Weights of a small transformer language model: biases, 303M tokens.
MLP neurons of a small language model. Each row is named by its layer, matrix (up: input weights; down: output weights) and neuron, and shows model dimensions 0-95. Each number is 128 + 32 x the weight over its row's rms, rounded and kept within 0 to 255.
After each neuron's rows, "fires after" lists the tokens most often just before its 100 highest values on Wikipedia text that the model never trained on. A number after a token or word is its count.

L8.up94 [148 121 165  97 112 164 100 159 158 172 117 107  35 116  99 136 162 161  90 164 120 117 137 166 132 150 136  94 155  98 162 149  93 181 137 157  78 100 129 142 137 156 115  85  61 102 151 143 138 138 105 136 138 135 136 129 156 112  90 134 178 135 161  92 195 106  82 156 138 102 110 138  67 135 147  73 189 148  61 131 114 167 137 134 123 151 154 162 110  77 131 155  74 121 154  70]
L8.down94 [131 127 112 142 113 153 182  25 128 144 106 178 136 138 156 146  52  54 145 120  82  91 132 163  69  69 151 127 153 144  79 106 149 160 123 155  52 136 146 155 108 119 173 143 141  78  86 173 159 105 145  90  90 149 119 183 153 156 103 138 109  91 147  87 161 176 144 146 159 190 135 112 110 139 109  61 119 113 147  95 151 116 134 147  87 148 138 158 103 117  94 134 132 182 135 112]
fires after: "m" 22, "om" 10, "ot" 9, " m" 9, " M" 4

L9.up578 [157 134  96 134 193 152 192 186 163 101 145  45 142 181  91  98 156 164  51  88 156  53 147 129 139 127 124  79 117 109 115 144 177 124 182 124  66 127 162 134 122 140 162 179  92 192 104 102  78 127  89 150 173 138 141 103 133 121  71  93  80 107 155 104  88 153 159 118 136 125  75 151 102 112 147 127 128 110 140 127 125 182 133 115 103 143 132 161  67  90  41 147 126 137  65 155]
L9.down578 [ 80 108 126 126 161 132 171  77  80 160 128 133  81  69 160 168  85 171 200 140 130 159 116 122 144 124 104 164 162 141 212 192  70 122 141 134 171 115 111 155  82 120 139 106  99  75 118 168 146  95 143 107 148 175 129 171 145  65 125 217 155 114  75  46 125 124  94 144 114 146  92  99  88 134 147 100 155 128  84 126 134  79 177 123 136 142 133 114 173  95 140 153 128  98 167 107]
fires after: " " 32, " to" 13, " and" 13, " me" 9, "," 5

L9.up323 [132 137 100  93 190 123 143 157  89 105 151 103 111 117  89 113  65 117  98 116 100 118 153 190 140 159 128 138 158 139 134 105 150  61  89  75 149 205 176  78 147 180 158 137 154 154 158  84 103 158 161 128  51 115 129 120 114 149  84 140 156  74 117 134 113 155 110 121 172 172 143 192 127 113 148 130 138 175 105 111  90 144 180  56 115 144 141 109  99 158 141 119 112 120 110 125]
L9.down323 [105 140 120 114 106 148 111 101 134 107  86 143 123 145  65 123 160 137  90 101 154 131 139 136 154 157 118 133  93 104 121 184 176 104 101 105 170 117  78 128 130 160  50 109 169 134 116 149 143 142 107 145 173  79 146 149  85 173 148 117 184 169 131 102 165  78 120  80 125 190 137  78  99 141 125 138 128  81 147 115 150 133  75 135 135 176 180 127 201  91  81 106 168 138 118 150]
fires after: "." 30, " G" 17, " I" 6, " (" 6, " f" 5

L5.up280 [154 108 144 155 105 134  84  61 165 136 120 157 102 100 105 196 156 143 136 142 140 164 143 127 110  99  94 154 189 107  45 148 145 175  83 131 162 166 163 142 123 124  73 154 101  72 153 115  83 109 175 106 129 159  95  69 107 124 167 108 132 103 154 145 115 169 108  57 198 134 117 122 138 148 148 153 134 173 157 155 102  78 131 125 164 104 107  89 123 140 113  48 115 101 166 111]
L5.down280 [156 110 152 146  88 116 146  78 123 153  93 145 136  93  88 166 138 134 148 131  38 133 118 149 136 162 167 110 118  75 109 147 125 138 176 107  91 110 110  97  61 151 149 187  99 119 178 187 134 127 162 116 127 150 158  48  58 118  86 118 109 127 161  86 150 104 114 174  64 145 153  95 156 156 145 146 145  95 121 131 141 139 145  90 135 167 133  99 125 117 175 125 118 172  44 159]
fires after: "19" 79, "20" 9, "18" 5

L4.up538 [185 187 120 119 171  93 158 199 121 159 112 120  74 115  87 114 115 148 119 103  76 120 156 205 140  94  98 103 160 166 169 103 150  83 153  93 100 170 158 141  97 101 173 166 127 108 145  97 120 119  86 137 126  92  69 121 127  75 140 168 114 121  76 180 164 118 136  84  59 209 103 183  98 110 200 105 175 124 141 146  66 123 119  81 148 101 113 112 111 155 153 109 121 155 135 153]
L4.down538 [103 161 191  70 117 120  93 169 125 147 133 116 132  81 142 131 136 103 163 174 136 143 109 184  96 192  88 139 141 181 160 151 108  58 121 105 179 119 160  97 100 134 119 161 128 162 106 122  82 101 151 141  82 159 138 107 214 178 140 159 133 174 170 104 141  99  67 147 156  85 116 102  99 122  73 103 144 117  98 175 120  71 103 181 160 153 142  93 111 155 151 118  85 172 114 130]
fires after: " c" 14, " acc" 11, " ad" 9, " p" 8, " d" 6, " pro" 6

L9.up170 [157  96 148 123 110 127 177 156 181 122 169 144 131 169 104 104 133 164 148  95 154 111  63 109 122 132 107 104 129 127  97 111 136 146 185  90 115 159 109 106 127 110 129 121 112 187 130 140  94  86 135 143 169 109 156 113  74 101 106 136 150 113 131 156  80 110 139  61 180 153 131 112 131 158 143 112 115 155  97 125 146  98  80  96 126 173 115 162 124 163 108 138 182 127 114  92]
L9.down170 [120 119 158  72 115 102 133 146 112 105 118  54 142 129 161 140 120  73 112 165 137 186 136 134 115 123 183 173  84 128 119 167 100 123 180 105 160 128  97  85 102 123 105 159 156  76 186 122 142 124 125 101 107  99  48 140 157 133 138 111 129  75 156  26 136 115  84 146  95 113 137 155 165 135 149 156  98 141 125 163 149 175 126 130 158 147 123  95 195  39 136 146 100 121 125 152]
fires after: " " 31, "z" 8, " B" 6, "," 6, " J" 5, " |" 4

L6.up450 [125 144  73 185 120 156 104 186 173 111 127 116 175 165 134 124  98 192 126  57 205 114 137 162 133 101  85 114 114  97 102 152 159 158  64 105 125 177 192 157 152  67 169 105 107 182 120  99 127  91 150 134 134 118 166 128 166 110 127 135 166 137 175 110  90 148 100  80  51 137  88 170 151  94  82 127  99 132 127 158 125 132 161 146  81 122 158 174 110 133  98 113  72 120 169 151]
L6.down450 [111 113 113  86 124 106 139 141  75 154 162 187 112  81  83 140 125 107 125 126  99 142 137 155 135 113 121 209 104 105 137 159  41  77 222  86 109 103 144 196 170 121 160 163 145 108  83 146 148 162  87  93 161 162  84 160 107 131 103 102 109 134  97 126 141 151 156 148 159 167 139  91 121 122 122 107  95  29 131 116 224 116 106 125 107 136 109 147 136 107  63  94 158 172 121  74]
fires after: " t" 27, " and" 24, " v" 8, " g" 7, "," 6, " (" 5

L10.up626 [126 133 167 149  84 126  97  75 187 194 124  75 116 105 125 199 124 162  96 117 162 189  91 119 165 179 139 132 108 100 143 155 145 139 122  66 110 103 139 126 163 142 190 143 143 126  67 157 128 135 147 129  89 116 115 139  80  83  93  67 150  97 131  83 158 108  78 127 133 136 153 165 158  85 150 185 158  98 143 135 168 129 116 123 151 150 114 195 142 137 143 127 107 125 164 152]
L10.down626 [160 149 155  96 118 126 162 172  92  67 112  70 155 177 163 100  89 110  97 136 144 142 104 107 109 134 113 108 133 105 141 134 142 182 125 183 137 151  70  76 143 133  70 122 172 204 124 168 143 170 122  88  87 104 135 114  85  98 132  45  29 174 143 116 173 150 123 121 116 139 148 126 157 142 149 134 134 203 155 115 137  86 135 161 125 173 118  79 148 141 203 118 173 108 126 105]
fires after: "20" 37, "19" 22, "18" 10, "th" 9

L3.up157 [107  68 133 127 120 132 110  83  71 155 109  64 186 150 160 160 103 179 119 123 134 157  70 102 151 155 102 121 150 116 203 120  72 128 117 147 125 101 134 123 113 134 204 148 125 168 117 139 162 109 119  73  89 116 129  93 122 118 146 111  92 140 135 135 106 157  86 102 162 164 159 114  88 107 144  97 180 126 165  85  91 154 178 131 133 100  60 117 148 150 177 131 139  88 191 180]
L3.down157 [154 109 156  87  99 113 149 102 182 161  98  86 197 123 125 135 107 150  95 198 133 128  62 106 193 151 128 120 144 135 149 101  66 134 120 125 113 122 128 141 165 139 151 100 165 180 109 141 197  94  89 135 110 111 128 101 120 114 121 112  57 165  84 133 108  97  73 147 135 139 134 190 118 153 171  69 145 125 191 167 107 170 123 163 129  95 111 105  98 114 140 159 190  94 174 139]
fires after: " " 55, "," 19, "." 7, "19" 5, " (" 5

L5.up556 [140 142 137 146 174 121  91 147 143 141 135  69 146 113 117 169 153 107 124 145 146 202 101 134 151 134 106 149 110 109 136 102 123 101  73 122  37 142 160  96 189 129 124 190  91  92 119 108  96 145  82 171 161 155 148  95  67 114 151 113 136 123 128 139  89 133 105 115 108 104 130  90  91 139 155 120 124 115 158 131 139 115 148 115 130 126 110 108 130 148 123 127  98 131 183 124]
L5.down556 [122  69 156  96 150 107 153  87 141  82 189 175 110  90 193 121 148 131 126  75 111 109 141 120 134 178 148 161 106 187 160 175 160 202 106  98 126 110  98 168  94 125 158  72  93 100 168 143 165 138 114 124 123  67 133  91  53 164 125 114 109 125 118 143 100  88 117 143 145 108 132 179 149 167 126 107  77 145 131 112 102 130 161  85 101 135 143 118 155  82  84 110 162  98 110 109]
fires after: "19" 25, " ent" 6, "c" 6, " new" 5, "18" 4, "ent" 4

L5.up614 [142 134 156 141 181 128 153 181 116 157 173 105 137  80  94 139 137 106 143 149 131 129 138 174  92 117 132 121 198 101 151 114 181 129 120  89 117  92 118  93  99 141 126 144 126 118 133 124 131  74 129 106  94 149 111  93 142 107 141 174 136 138  90 115 158 124 152  63  99  89 134 153  77 138 175  86 135 129 169 145 121 129 149 157 166 139 116 117  61 212  88  86  98 162 157  83]
L5.down614 [ 57 135 152 172 155 126  99 142 222 141 108  95 119 115 152 151 144 161 125 102  87 137 113 137 141 142 134 115 135 112  64 141  80 117 124 135 199 170 110 132 125 160  66 149 109 142 160 176 154 113 128 165  95 135 125 172 144 173 117 148 139  71 219 148 174  95 156 167  90 155 154 101  76  83  67 129 108 103  92 141 140 162  96 105 141 135 136 123 101  97 181  85 170  83 136 141]
fires after: " c" 21, " d" 20, " e" 14, " the" 9, " f" 7, " pre" 5

L6.up628 [149 129 120  66 158 166 110 129 139  80 142 139 118 206 103 114 157 137  89 124 129 154 162 166 171 148 150 138 125 135 103 110 137 141  91 119 164 110 125  84 172 105  91 191 148 132 128  75 105 171  61  80  49 125  87 125  97 130  84 193 175 115 109 136  63 138 161  69 108 125 122 155  82 132 118 125  85 145 110 147 150 154 156 100  76 120 159 102 151 146 142 130 135 101 172  48]
L6.down628 [129 109 145 122 140 143 125 173 119 121  96 129 143 120  90 156 155 177 169 109 115  94 150 146 132 134 156 204 184 143 176 158  84 132 166 117  76 140  91 144 152 147 100  80 149 110  78 184 126  87 141 135 107 187 139 144 155  82 148 166 157 139 131 143 120 135 107  98 178  79  81 182 122 104 105 128 143 115 160 145 104  78 161  54 136 169 171 126 134 152 101 153 103 151 184  70]
fires after: " |" 33, " f" 14, " hold" 9, " G" 6, " w" 6, "ed" 4

L6.up77 [112 158 156  93 113 152 143 132 188  96  88  95 167 147 111 149 114 103  97 149  85 178 117 105 119 129 104 149  85 170 158 125 153 162  87 151 112  43 138  80 164  81 163 159 142 104 129  69 132 110 159 179 139 141 163 164 141  89  78  83 103 118 129 181 138 191  95 114 115 100 137  67  84 126  93 124 114 178 148 151 154 149 154 161 152 152 127 148 132 126 131  55 101 118 136 109]
L6.down77 [150 111 118 169 134 118 170 100 148 145 120 127 124  75  91 117 122  48 158 183 131 151  69 123 111 135 136  38  90  13 112 106 169 169 118  99 128 178 132 175 153 135 107 135 122 125 132 136 105 130 115 118  96 120  98 124 118 100 126  99 118 132 143 170  82  92  91  99 161 118 174 159 154 153 126 142 106  86 129 173 119  91 140  86 126 193 135 132 173 141 165 122 143 112  95 168]
fires after: "–" 41, " " 10, "19" 4, "18" 4, "20" 4

L4.up157 [ 83  91 130 150  91 169 150 121 138 102 132  91 137 166  85 126 136 177 141  79 136 108 140 112 141 136 129 127 166 111 213  90 103  94 161 161 105 135 150 112 129 143 163  99 207 177 112  43 125 129 135 167  78 123 137  80  91 143 114 137  85 104 101  87 122 181 103 115 129 165 128 174 104 122 159  85 138 140 147  90  93 173 128 159  72  90  58 127 144 131 105 140 101 128 143 109]
L4.down157 [112 111 129 143 119  86  70  95 173 146 154 156 127 180 105 132 102 178 108 104 110 135 103 107 135 165 178  93 107 103 154 169 101 122 116 134 127 102 175  91  92  86 110 128 137 141 114  83  84 125 102  71 119 144  92 145 119 111 130 113  89 152 113 144  99 136 146 132 134 107 111 168  52 134 123 135 166 123 166 125 108  87 145 131 100 119 107 160 116 129 161 176 111 110 163 124]
fires after: " ." 28, " $" 19, " (" 17, " " 16, "." 10, "," 6

L5.up31 [173  99  62 130 184  93 153 181  68 153 152  85 160  90 169 120 123 173 124 165 117 132  99 125 110  95 128  63 121 139 105 135 127 152 125 103 129 152 166 148 143 156 216 112  74 140 145  86 107 149 154 167  91  99 121 141 180  98 109  86 109 168  89  98 152  95 173 138  79 114 101 166 148 148 115  86 152  87 138 163 149 117 172 115 109 144 135 115 156 178 174 102 116 122 159 124]
L5.down31 [125 155 129  83 115  69 131 127 140 179 102  78  97 139 111 196 103 121 124 163 167 181 114  93 156 102 106 126 134 126 131  81 141 117 155 112 135 132 160 178 114 153 141 125 175 154  48 111  99  96 134 128 154  98 125 102 149 160 145 159 182  97  71 113 145 116 120 148  70 107  81 156 134 170  78  84 110 155 136 122 117 100 180 167 152 113 139 132  51  99 162 157 174  97  57  92]
fires after: " C" 17, " T" 17, " c" 14, " t" 7, " " 6, " p" 4